python train.py --num_key_value_heads=6 --vocab_size=8192 --positions="rope" --qk_norm=false --attn_scale=0.102 --init_std_o=0.0273 --optimizer="muon_hyperball" --learning_rate=0.0137 --final_lr_fraction=0.0 --batch_tokens=131072
MLP neurons of a small language model. Each row is named by its layer, matrix (gate and up: input weights) and neuron, and shows model dimensions 192-383. Each number is 128 + 32 x the weight over its row's rms, rounded and kept within 0 to 255. Numbers have three digits each. A neuron's up and down rows have the sign that makes its largest values positive.
A block is one neuron, or neurons of one layer that tend to fire together. Before each block is what it responds to, as a language model described it from the Wikipedia text at the highest values.

Responds to: Verbs and verb endings that take an object or complement next, often causal links like led (to), allowed, served (as), suggesting that.
L7.gate5:095158081132119166135101142180095112079089173113143177148128166125155111130186126140109097170086154100094159096122120136114155132120188127084106143091101145157167142166091131096143121086165198149091083118157126111146137124093153135183181189123135098059157066098134115105123135123107117157124091098090145141132112179179147087122144071163119121133140148074134178083131138093073133158132130182135140075141135127171158151061130169136164134095150136134122108112149140077085116149129123085111130147113112144099121083096150128079120082158107115115096153098062097117135143129114119116
L7.up5:125083127143117093099146087138068134136131177157145128098179129100074059152106167151117082120148092094142117178091113147154132076131110124154142165139092160153112121096146125138165116099109081112139123123148167090129129124141121063138152094187140163137176132097150105147111069168138101118136139101167145138145205138093083134132172147027115096137120146141079075188105103096114084151165140111108149139146109167133134101135157123118110116123168108150076125200145107144122164153094114131144181165072097122101039112176160183144118081095133197122139144076157171186107170123135130150
L7.gate100:128104097158120159118099159112107142124084153142108139126130115146124119112097138135086117160125123161112201167180092127071070116093130180110092063076147147146164146105104127132128079056118136159081139125109089117080072063157183134120080142117157148160138153070107108145116189098140112151101113156111129106053056119098113062146103108040150080154154103050138111177125141122073055108094145123078176118133111151096079123141081125114185110119105114080116167174225096107115130121148104142107136118131133095071124104136068110122120092159126119136151153095170108140091134095156069128
L7.up100:123090095120188108121113112152092136134114174152146093156123128162141162182080119129125153142081144155137081078140064094118141095123129161097097064171126087169112157140103154186156127112087108093136129106057111172125145088132167127088095192172108078089075092090165147170093140112204170110159172116143101140099109111100174038175111050147144117152172212106184112157131117096123092145126108149135101191115129135087117176107107119142108109176151095144113103108109111146103124077147112121107096168143124094144127090164123182158119141124147166135156109118193142103117115152115119130
L7.gate239:148142115126159148141105130139139115127182073160135094176122129168151089117150096170105097152160173132174085131154148157157091136171113069147125114087105107157040157090086107145109148103124107155136153132073134136100044149149145136115087168133127128100166112069090138109209145145158182174156134114158139084097156116144096122104146131130123125108132096136068121140133060142210127121132093118092122135065130132102145157156132165183115129056069116135157124112082121069136163161115197086125122126149050166124147144086132108156110145134098122151124197098118173144106032122157125146
L7.up239:153089162131143133143140130186200092130137143053098099096131108127098120124194159175113120115115083146104115138078130109052148159153107024073134113190144098131120067146105166143171069107108105143182120164128100192092103150114174111157131125122091117082151183142106141151149129166147075061154098203146179189051087103121123142149159081105127138117187169134177136102180149112134130105160143133143102123127247155139169162121090201066114099136136148117073069110077110139141145104111142065112077129109127133126134146152126169158082133143110154118116159079156172097116170155081099141
L7.gate248:096112153159165112127104116147121111088069079122147143160157117175174132089158136087063032178117038044159151153170119116127142109105119116092140151138094140188162122115106080127119161158126151190121179108114128148131114145072127099115178125146126113180161137107156146147145133086110164106173094059104139117100148102157194128147115121105130142183163040102135057181163090121149188121143199160132135118171117090103145164149121105158142072025092127105118186131156105095125139133099073111179089088079094159110121144140127126093091139126158089132136135083120178124081144156160117167
L7.up248:134073156128066087141122093106148151096060134076131125154185149161174117134086180116158039150127148128143135187149092185115068092154174109130076151152123104160139119124094106135117118134116128090090102136181163091102114138121106129101083083166141079132121130056118128137101080133079165103088135111103118175132171118133125164122165106190122190134089121068114146083096124092191152135070134131124108121143138136102163103133139081112145154099090143114100125115095149121087151156106159096136125088115145160096111148183127093164108169143059122076147113122122151089099103174151050155
L7.gate1043:126105128138120156150138120107159161136145149129144127152175151134107161061121135179154089104171120135018131102152162143150097167096145121112116142119129205167089096107067115081186086093081134131164090144103149116150167124188139149146113112131119101158105110140095135109098109186166093103168174109147132152050117167126182096129188137110139133100118052135134116176138133163128147169119157145130095172153154123137093121095098155107155129149083133101094110138136113105174137210071111119174129101109184138159146105159136189156132111161114107086102149063137114136100124127099111123
L7.up1043:165118106164065147168116149138135118110142133142030209120148153185127109159178132139126152144153039104099105096114079138147132149142116126102125139118123109154121126065129125085120139125157117162133133151157152196052156073158147166148160097121112177162175168149064104109124130141171161087143084161159174116146177147136168103086165133160162060101135140087133133119154067146182149094163141101118116129111108127100142183112183155071181146113144109117166139045072140154169164175131076197115115149129137133152135146092100127069109164131146132132178151109073114191080075164134167129
L7.gate1119:154163159133086135137081060146110179142099143138114089172172109123050128074118097082151143128079097117111149146137192123067080170090171098122147122105117164125103135079149145115115178118066155155172134066172118103155132127052166109166107121135093146122109134065020171139147121148128071076142078115107104107149115091139092134109118087168173116075109081115133110117062168116178129103094114171137065159112086152122105130101141157144122075105158106085143132127087110108106171173096162164086121102161124173121087119140142093131192087129145135131054204094114156159153152103095148111
L7.up1119:098083132139141187112115185149121124236112141131133188176036172169079169138124194116094140144150084039089164104153172125127115146129105205120167154152179177129107196169100118186127124161068110177080112074079204143080131120118134121144117132106146126125107140126144089122117192130100107071121148164150148117090085098113113093079072108221136076052124079123192121117098158148082101067142162125188128086135126092116129130168093079096146147141083192118143093092120120144064115131120110126119093114087100089103142176112061113139191106097131183119130131118119108143118107160172092159
L7.gate1276:096131118084107101088122131159133149172131143207108117158072107167124102147157119132115105149131145075183087149077086126172110174090178087160091165103111127187120119122174084161180131069113146191099125204145108151111193079065136118136140123144134106129202099152088151109114112133091142048114151119107143142099116099120177119128136132107137102121181169156062136148118082107195147151158127129129167177128148094144173116143120113096095109140118146103129062120110167141147178135126113161125101087101119173150119094157112117071139129129090177079153141054145123144125117113123137151
L7.up1276:133102107117140123144078128120116131123117145092180106145191141157173144125084157099088130175086090165159106169154111159070134177108119150179108135155157154113126112128119072121127198157085119137170131084132120116181150090089150184101084087096052144108142105130130109156024111092096092118138108141192105126165103106139129088124168145145168149126103136120120108123151092205199154194162073137146183144090145099061070121145099137079106166164149147134099096105100104110081162089107125092025086163109142156151151128151138060123165124119159164113167149072122155133096130140126093113
L7.gate1521:145125158092182078124124117104109102137116083161127203128161134153126161121123145096070157154076079103185179176162136154159111136090157157100131128115103124111133112169118119139153154142150109074127074180098124155131149122105121091092144188170132241086131140135113137175090171123101149087110127181165092092163133196100138166154142085148141109106119155118156151079152143118164102068177122065144086122150137077209183117147168180170175071088135145105171135149121133161164132091118081114169169166136115147087201094155150160148146211084110128107165131130161134169175117126106127148
L7.up1521:114136080113123114131121092160096176116081075081151121164154131144147157150131135050144116149117085128118103081152095161126116122184152116170077174134147135163156084159116139130137130100134096137121103152152215134164107085159118164142115078055148132123113092109111107119118100130124151146186124134106110129072092157113081128120107145128092116127122089101028141106127153109120182088195157072165196159110150180129138112105128135130156076139137125114045100109088153183106069146156112116140138081143073134125075118164172144091087098177113133161128116130142125104122128128188093130

Responds to: Main verbs right after their subject or an auxiliary, often the ending of a split verb, strongest for argue-type verbs in scholarly claims: argued, suggests, decided, played.
L8.gate418:116116142108095064116097143164074150098072141105181120139107130153097104109159087100150083119186108039087107151091111107180085132118118137123131111091132135185155148095116119118101090104075128171097123063134101134115165126065110164099140114094140098121118145132204119148148115160068194071132126149142119213101169136147131114078123157180167140130163105127157073105144105077170095124158114095141113155130159095169146079150183147113117100107117147170054151146177096139091147113141097141137106147127117132132100119135094170120090038099049138177108066108215134091107171065142106097
L8.up418:094083100144161140148102108112165112135123116103212125097125105154141163211106134152176141129110103148145143157137135145107107174216146138098032161177154135122150185132161077076125185103140108153160147158076118096094109153064102089117128086116121129118061098093180075147077143172094179088136152083100170168152173079172156120141121114134131171094146194115147093097180157095141123176084101116163139064073143110149192139069106133093078104101067190180168162111138096107051125112147118111058111161174145111158128116144094104146163079092119148111117089145163185118113116173092179145
L8.gate821:176143122144170121142121139170123183132110114144185151173192178123105129130168121161127138174165155123150151129120133141170133117108156113108104125072153154170114147062161165151073157063063128130131085098103166175109193127156092146125145136122139099141126115129077118123154104160104096126108092111164168166093077109114155143131117099111158125156169117065078133179138136174121140110163116145153165152132147059149099140119201153088131080097098122085188135142104104108112156136173101122143129128150115138148133171129085146120141093091096138154110130052073191141105150132125099132
L8.up821:127043114111132142134081107129106157166195135120115082136145156175111141086114161150074078164131087128133150118087125162103126141122140151099135170103167232149120120099079141179099109127101132118090107149156125168184112168082159124110126084097099110084127126113097109120176160104093083083149183135190118152114100145094095085077109049155191144146118037151152172125119174121130152118122107102170122113108104163174127104151129129185127126111102170188099133113110168172126171157119172101134116083187184156126127176171169068182083107098066129090168089144148194119123121160132143146
L8.gate1184:145104160129134142138092132122094139194102153145140120168117188131088132064140096136119084100158098086136104132134067167099138163084143180084137099120197136148157137083131094096115148150092183164093134179082123125111149104038141093099117084091132119101108113112109163024178079106098119129128131090168114108116127105144102106088105147135185161108140134129102209121135138107125194139155128134166140087106192127130116148095101119143125096173087142153163150101138095154151131173113099095163121126163158125157125090171125122156112131106100116086118110189125156154102080158152148125
L8.up1184:137111128131087170117094094175129139123143194167174162121138106144120167154129141146091115162087112116144130105138112167104123069170091151117178151100108063172101144123142078179099119124142081135096123113188131136094150129084147180117162102086075108172085140076084115090157188149090142130126091099126120083103077083129114132155159120071173122141093122115099141050169176191116188106173083126127122102186121075086157125092152124115099159150088139129146147067110113153120139167115109146120058151144182129133155124149093111141075093125176105157111111113175135113086093107155129087
L8.gate1257:107123128121145096147132080103090133123087170122193123164078157087111087086089150164120095132139096167118074146107115156109068127114139135112120160105163121166120160133169144074092108149167172156072095184160113106117197142098103128133124100111093091075102146132167150099087109125160145139133140075112140155089106117166131082131119123071192091178156125114124187160107129099189189141157152123156087128092173178170133060120174085194102103031083160108162093153045122161131190172143112085125100085189143107137103120175153112079112134182110173195164074147143122155115138107140121145
L8.up1257:186177118090140149110116143119151150141135154191114166070176121094083133150143132121155133136166129134106127141103112129092140146145163158115124225085121119114066150128107119094143171113076086115122115112105130123149208133194166125165156113182079190094101147160148087144108183115121173154073087131120106160162162107129162117168112178125133129135108157122141129090165171110151114135107046086098128156137140110111164153056080117150113105099144150103156098164187102159095104116149134078129117136065133137133124141111139117069153111131089176124099169087084107134140068127133150088

Responds to: The apostrophe in possessive 's after nouns and names, as in ship's, league's, father's; weak on other word-internal pieces and punctuation.
L9.gate410:128124119084149097101125124135102129146148101179150165147131132080072201100116146144088126152097138109128097095116081095141104099067142119086064078092146114161151082171085103096116104148125207095201116147112121130093175099097121145116135115130144135109089149098119141149205114162134191088146094110107107144186153142153105071102162125121161152192135141093129126180135096146157077112147183154143168099113152084101172063131098127147180102098098091109124109152111135153070129146156130119136087092060114071160174123163091123078101122208102091143138174121131101142073176135132115186
L9.up410:164163067090181108152184110163115157143117064197106158132118131110111107176114139097085052129159127126152122111167128107090075148159152138148100165060137151097106153176123098149105136132119186140154152081117103114145138147120106079075127081117095127085184103115156192098104124185137105130164112113182073138114124102110139090144093158188132190120147068055097130141079165136157137123122122145182141082188137133093086150130112149125103160128141132095111165161122083150162117126084123121123150120159164140078108174104138124105134146164138108128106113121172160204121137156109108150
L9.gate640:150139021091149081068151123155107109103142147144156146126111082149066145129093147114102104161088144113173114124178117137125137084105109110103122149079111166194116133119093131156130124110104119080173184104159122080128139149097139153131102123130100160058174134110048157174118107159117121097200137198149068165095113159096099122122141089144177158107130167146110122129108142139114090178168122134105171168163115106031149126137078171113207132084077126142130135112112116192132104150160143077138121160127134169136074175090102141137119150152143081129090136140138133176124180191057142123
L9.up640:098134080113148084170119110135145136142143161130127159109124139085113196131144105162116165133143111157074119083102109083066157175119154135131093103140133097161114098194103164136079089164117160154110149085137133127104088109130095147090115142114168120130103123188146166120103092210208091063120150104162117134082114147098101127113172124158123162105104103159162140180099124124099089104199108147162129105118133191111134103107080126152188098145128143148104113162147098151143134089160105139087150029191182126121065168122092111069149137080158097153045080093181176117091086119113113171

Responds to: Final token of a place name or year that closes a location/date field, often before a comma or table bar, e.g. Paris, Tur-in, Zagre-b, 2007.
L9.gate96:112155150071143121154114150150081157139136084187090120151119195136179045111192137110182101123117096146077116121199059153186128130195131099152127149152093148118140119090105105117157117120138082114164049092110117142109105104130150077133159148111155110110089132151096118121155114141152189128106114116100169163181116140170139135106102156130141124066109113138133129151099142114080145087053080134142176106097100178147146077161125098104152098190088095162131170101112136154090127090136127118123187082051124178144093097196068131114148130113099139154099105083172128122168135137113120173
L9.up96:179133160147144111155165149116170142096175163114113140133124147086159178142083124178117173139147139119092127117131166158158156132124160149129115183179130094056130172111136127121160137127199190064169167141114094143148126164102102120084152126036100087118123098164133128094133104102107093090125129102154156153144113137106155145138096135168185114158155097174227202122098125128081089078137085103180128127123130148186208195142150128063128120131131164104143134113112124117175153085097103147052126129132130139075141156151133121117180128083146057134115116072070069156137124152114175166
L9.gate826:086096155099168114098135105143130146190128086090078137124170062145170176127121107137126119146106102149138143122153116176100156109097129082129147053112158147156170154171097157112165094132190160075098121088176116129137100186087080090124119132104146123106106148137122101144178116087186157131164140100136202137168125184097104167092126183110107159071104111101112086101129144075143063101118102110102136159113135118124184099162124110133152121096141119130096170082163154100127127039142119047117104137163149132131138112171100159181161075170173131162194141113127106108147085166122157152
L9.up826:115063111091122076154098126130110144138135107169117127159142118088171090093107070182121077118154138152136104127170132124106172107144126159152162095179119186110140101111148155098098110101102122119098131170174127209161151171127067122062132112105165173162058181096145132151127176077144131119149121018154177115132132172154145089175095124167152082171156171106136102064112117141119096087142039102106120122128137113110120162197194133163150156123165108169085153131152132142164151104104152112075147137144126118077085138107056087160151131170088089108191121113097132147184102134172107097

Responds to: Final word-piece completing a city, region or country name, often in tables or after "in", e.g. Seoul, Zagreb, Beijing, Stockholm.
L7.gate42:075135160105091119124186088173112158153106180105119065131113167192149086123080144135115108112170054087114149113147082114105069125128170129084129158137116122173094136119125098152188139131113072088132126048140150135166151121103124151185053145138158144217185143195086108104139142096145069111118103170167096122135163109096137116157108092128136185149124150079107135118147160118113106118074142103085150175121105102145152123161102153139187090104168123124133137140136100156100128134193146100110149094086083141209168156166136112142159132114137170136155148070113168169147127120150160105
L7.up42:108188073107104148091150191111130103120089153128109076121134099094110206220104150106082104112116140122155127218171121156161115116156146094118153147161091118168091123091156083112135104196146157148157158161123097118104145122129201166111082120148194130136212128090122185120135092090098176137117092132153125194152134142065101094130144122153128118125160099148119187165141180135157147106124099132154124161099187088124193051087155156095122088052157091092116106110107177125180143114103128112076134115158096137185131110148081180176127133103125121093134091096136159087162146178110157117
L7.gate137:121130126097103113107134126098057147144154132128182134122158148128151155137139113170179131133062119117165127079149074171077131099084135131099096131160156135183141101096090126121145057130201136136127099148136073159137126123134137194047073063128173134072159071112164138124094121139155104108136143158174112183130149131122129105150120130143214122134129074077162142126167146164105134109121142186109116165118141086136116125147121131080110116166164131136132144159130156133092105137187139144121169089157161149133104106180111151098205080099103145073139156149104153189102176152111139097
L7.up137:142137093093084129083115200132077126193133133093131135105120159115142112117161118113166180143107137139088083164131109193073122191142098102164171123183072066145088079133169109113135104053115170148118115207139114124131077179102134110124157130143143131179125090118123145109082180181082123120148088120131131173133085109093152185068151107104113119113137114135134133130139169115155101071160147149191092089114082137143144103174130147147131155145097128144171194102186144170093161097147123144095136202092122084163121144145126081192143102112164120165130142196126121098060143165179155110
L7.gate473:124139182103142143116076081138080137165128154140086143106135100098123104053158129129099126093091138159071094108197104129103117098186087139115150079205122064063166083138146086137103122139210097146130139112169136161140131119118147154148155087139157046143121080098110123124147084120074082136101126121157159199143071117108204137100189149096161123078152097165135131161127126187144089144138145158165119143078108121135152144115124108169104090135122076136095099096182122145110142117166152119094137093128169051145148094086099123080212138127135133156129161198138087125198161141150129185
L7.up473:129138121122122100082127140147086170190129168115067150141162159172125066092198129157082136178172158088084105136189122117196184130144103121141139137202118158098104167146107133171131106118181125173096140126140141078166132180146086081115192074158124126146128138051086074133094176129117105146098122122106148141132099103110182165149103098087181156091117105190097135157159188123087133148119101074141091116134152128167179133130138107121101143154125115183115147143134117105140132063191113191124158133116148127155063113109132151178141063134107130175140158146139148127170160083123124079
L7.gate699:181122135103133083091147167158116114140154067046095152148117081134177072168149121058118105150113109127093105099155121123159124098149183132095123124172103174147098098149123122164170087113143149127081117142137105146084162098087126180175070113135177067112124124103186060121159197101120141178122083130113191148159068177164130103116077075125138069125111149112133094131098120072144152104159110133154134076135202119136130107117158162192182151123161131117133117185167134063136123118132167092061078185105132120148134146153102158136121117145061077215105124154130166117181114125152136096
L7.up699:125105113087102093092130116176100165179097125137150145130136087152148069126081146176116127067149181170112113128145099100062071147155114166097112118209093100164163145165101107140156182116185091165162175108129130161098119118126179155085146108116134113160112153122134114108179121128100146125077117109157188145125128087099114181145150122115134133050190196108144167145016213143156150123109068137183119147143120126122190134102098167119128118102127127141092166122117108161102060215147144072101084131101083123153110124143113189124137028141111106095120168147118139117133105110107115160
L7.gate764:116129126080138116146088201148101150171143123085127116156123126082116125112156111088112103173090145107113145093157155141079089152150128150184154102093033135060126116125112102115110108152123195122096093195149135113090137127069143147160106076178168057168167112151126117070118109127082147151102102140163171129073102147167133171131147163115119112165113101092175093152111160053157133096127116127112103115075107135159179136141122080126143115127189147104154121134117186111129120134154147155110045089154071144142114118129083174108149129197094116138183168089102180172130133108089132118
L7.up764:123112139116117110079130162115091184138130188116093094195141137135125145088060095152107135116082125135080086131138093148145081105105123065095123137116082069096135120150127083124146132117122141195113071072107178124101134106104138139187080116176117128179202109051139109081123092090141131126161140161106179147137110166125120084077130133096140107124157139142153072067159178166111157119108089119113116176110054122099158131133153120141139133129116143176100105121117118159074146134130158111086172117134099128099146162132109118111164105107097099131127106104190142181100084137150086093
L7.gate773:129109098059112150131132114084100165110145164096137082116155139138081085153146195139136153227118054089102139170153140121121151124142103109089118145190013123142076132156144158204063138176117114066108140084160096074149169175125136121159135098127114115114127126168116164152142126138148130126210113134160058185120122126136151171112125145070143141108122118065200119147051154056154124142103153130162079114126126184132185134152083135122134080100161124140128141125165200093193120086171093119126104154060131074153088136099173146179124141115156156103173123104095099125162109077094135117
L7.up773:116190144082158094194165182127167193083144132121054095147100096110135124151094219090096111183140109137081125170164144100105127137120121133069113128129140112167079095170162114163134146146134094148182079164173106180162175087138091164149089137133152081098141074135099131113110104153158105120163120132139118099132120103095139093146116201170120188131087082155154098148109099090158151096092124171192095105097134116129161076117099128161154064107107127123149114124072129143166093103144092194107110121110096085139134178088185111139136118137162101098085156084153124158153165137106155117
L7.gate1212:111121103096195091110072167144094175212138163134105117228146138096123098073157133133141176182128088123073147100141064127161143155187103074132123108214118180134090121149127126158107103155151134095145170163141164119160156173117098132125103075158114133160114070097115118100142116057128083102106100120168165165108158135083170140063071109129130092128077146084117123082112112115110130119132128119119140171133085138147170147094153158105099171167155165122102071094096159142048150090148132129123123167100171105147106181169086175128168072165116115164128123135130113214179175093193193135
L7.up1212:081161156120190099102115166142087240123110149048144096126123090112135073143182173107134100140147142133124174140157132153148114152154163089152101112170180117124149132148127094096161081105179149144170136160135097064158132079166123152085057131178130083137122111116086127119142090116131050174128123072172162142083134137109149169130087159135178130054092120089152092146144105139075134129140102101129101100130095089154121176102137069169139112204139148137154123106201141063095145163125155153121135099127130061142091172111143173168161143102138150128118151142116145119184119112146109163
L7.gate1354:109102126110142110131128121095076122220210149132147122128173134107152090133145193126140168138073075088143126177080103159113081089130091087138159071160050125154129111169105157151118052112126112124161055077160138201123135190077131148126069122136195131070149107159086061117101119085169137172160170118102239158101121163138158175110141130089102109083156141082190108090066136132105074146162087132149089131163101075176158183086127089110118171105174143193147097074122137129068121116173081092090139141112112087127148171150190110164132148140076150131118126126180184100134141099128142135
L7.up1354:099177176115176114097123160147123146169155177141054156126077156124169098136116128164104115144071145162120066128136128133160107079131120086188103110185099089112059152133130084075105109118127125136137113143111113155088135131118143110129095027172124141077100166174084106084164126107121149087127106118103154116106179176148146149100093154122139095064087118105161101134101123042164125069110162106158091105115106124171111123150129126141087142162192173167104174122146153112158145107087154088047174135159101121148148172117146078144188131155140155103167126098118148173166139088172120153

Responds to: The token that finishes a city or town name, often its last word piece, as in Savannah, Modena, Mogadishu, or whole names like Paris, Dallas, York after in.
L8.gate264:115084121086166110121154192179097184160139129062070132114139108108166078133122116118135138156176046095090105120090061157153151129134166141116102053169125174150119143184112141181134181136135122098123151164042169106165099103088174069068156106126162128109098151191157126085094111101097129142070102099151204142144123180121159135111131086151145145065132109142095101150063163119084133162169054102121103120098113082119086110143140146115189117207130140166088188083118136190112164067119154095117139118112188111104113116174128101094164112154111122126081116139149155132145094137105127132
L8.up264:158148067074150138166121140196171144088109138102135155104182080119186133125087155086116085206076086176216170117127111146076105104118143094131122060189104138106145181181095150154142143115149102162159119072139109159142105096098137112152131088107141108153134132163146133109122127097156196129117145103133217146140124121174070159104129141064143151078123160153118125139109109104072136125139149114138118150127133057151175141154081128180123148197120132164156154119159197093134171092160175094101128145100102159160094143102106114156160121152095130103070092123125151121116087080125171111
L8.gate908:144145121097118097102123177113056118143126117134098134143106156096172137163104177164173075142156133149135122151169115108148128160084199125108099082100076182139164099171120157138177083108102128080107137164150139065131121094118126082160018181142153087109129098115082136136140110101163123214066171151167114084123113122087202148125071065139156148118130129062129132154089121130152159095191086110090212092069143161140152107166101175139124113136093126167111130057127089098189118156117130084114127101077147123176076109074106143115137090176145130146134183117138123172136140105159159104
L8.up908:166100122119172094092164115115148144166155114068110108134108146104142117102170152080143158176166092135147155124104117119119126115149131123137204044143110136169114143131126103155166116147099146034133122098145112178088112109108159168139113095091139144141168128136174164146083125107099120134138198142142168153150171123136157130163105141166100126115156109127073069113062145131147181138127119120196170188097071134134140122160153159115060218114116165147068100167132191133144097148087042110102087111135133129140143151109116148159111173083141122188116147099158121157129170113054137108
L8.gate1342:135079149097133081083109168146154192132152157070159116133153198091180075129098173107150099178104174123166110181134076157149115196148095072132120091143049163077171077104099184152117199086156147089134118091131108143170151116079121115157081094131104119086131086157148118156113152158136117150146135139092171149116107126138087132083240119159120186113106138154171100106087119178133176136141088059112147047140137122113152128185118137110185084129099164107116126121172156111170136119144134099122081124112115089135112056163079151145094164150112105103132133171125097157133112139064144149
L8.up1342:107121156133172055090136155147143151108139153150122127103172096111148180083132118073164165174069150143074109112088177151116096097145143122155122088078146117089072141164093100162117106118132131123065137185190146118139132102100106118088134079145048130160094139140147154127130155101117159163139118091181128110192139143080126148140184094127181109114157150124173105189094146075138094136163159113146172119163157137109174155150123131133056159154153108141121102107117146118140145134105234140132175113137119052101164128110094128098149136105183091141131161131122124156106143123096142154
L8.gate1386:116157100097159063113131169055077136218105126118057089148150177104075108111124114188108126107147098119067109095133176130143100096144127073143157092200122168108111123158103142121146085113079155184131092151167103149089202190118089086110140098117164126123107159140103154128143132123162146160149108153113189105098086135161136098131170162170183085138156121160193114163162147112105056162171073101154148103142130109146185157181169126098139175164086170150104166150147148167136136129153162085109123115190161067134127117114077136143161100177103164112130143157155059123208119111127141178
L8.up1386:147202140080088100153110141200116112135172185065082108114094095145106155127155154073152145190084128151090060120191088124123199096084122065128114096130101128126147113109096182131188076088121151083151126135118117156144104108120166076128132123120147155130109130116069138079069161138091142141089129085179178118107147140091160133132117134155174130125126109157146115097184156094087101158183141084130099087101113128207167094111132130105130129144139071121104088160165090158154152130151061084185102103156120162119126089152071123168143109140143129100118147101068148153193198169113110143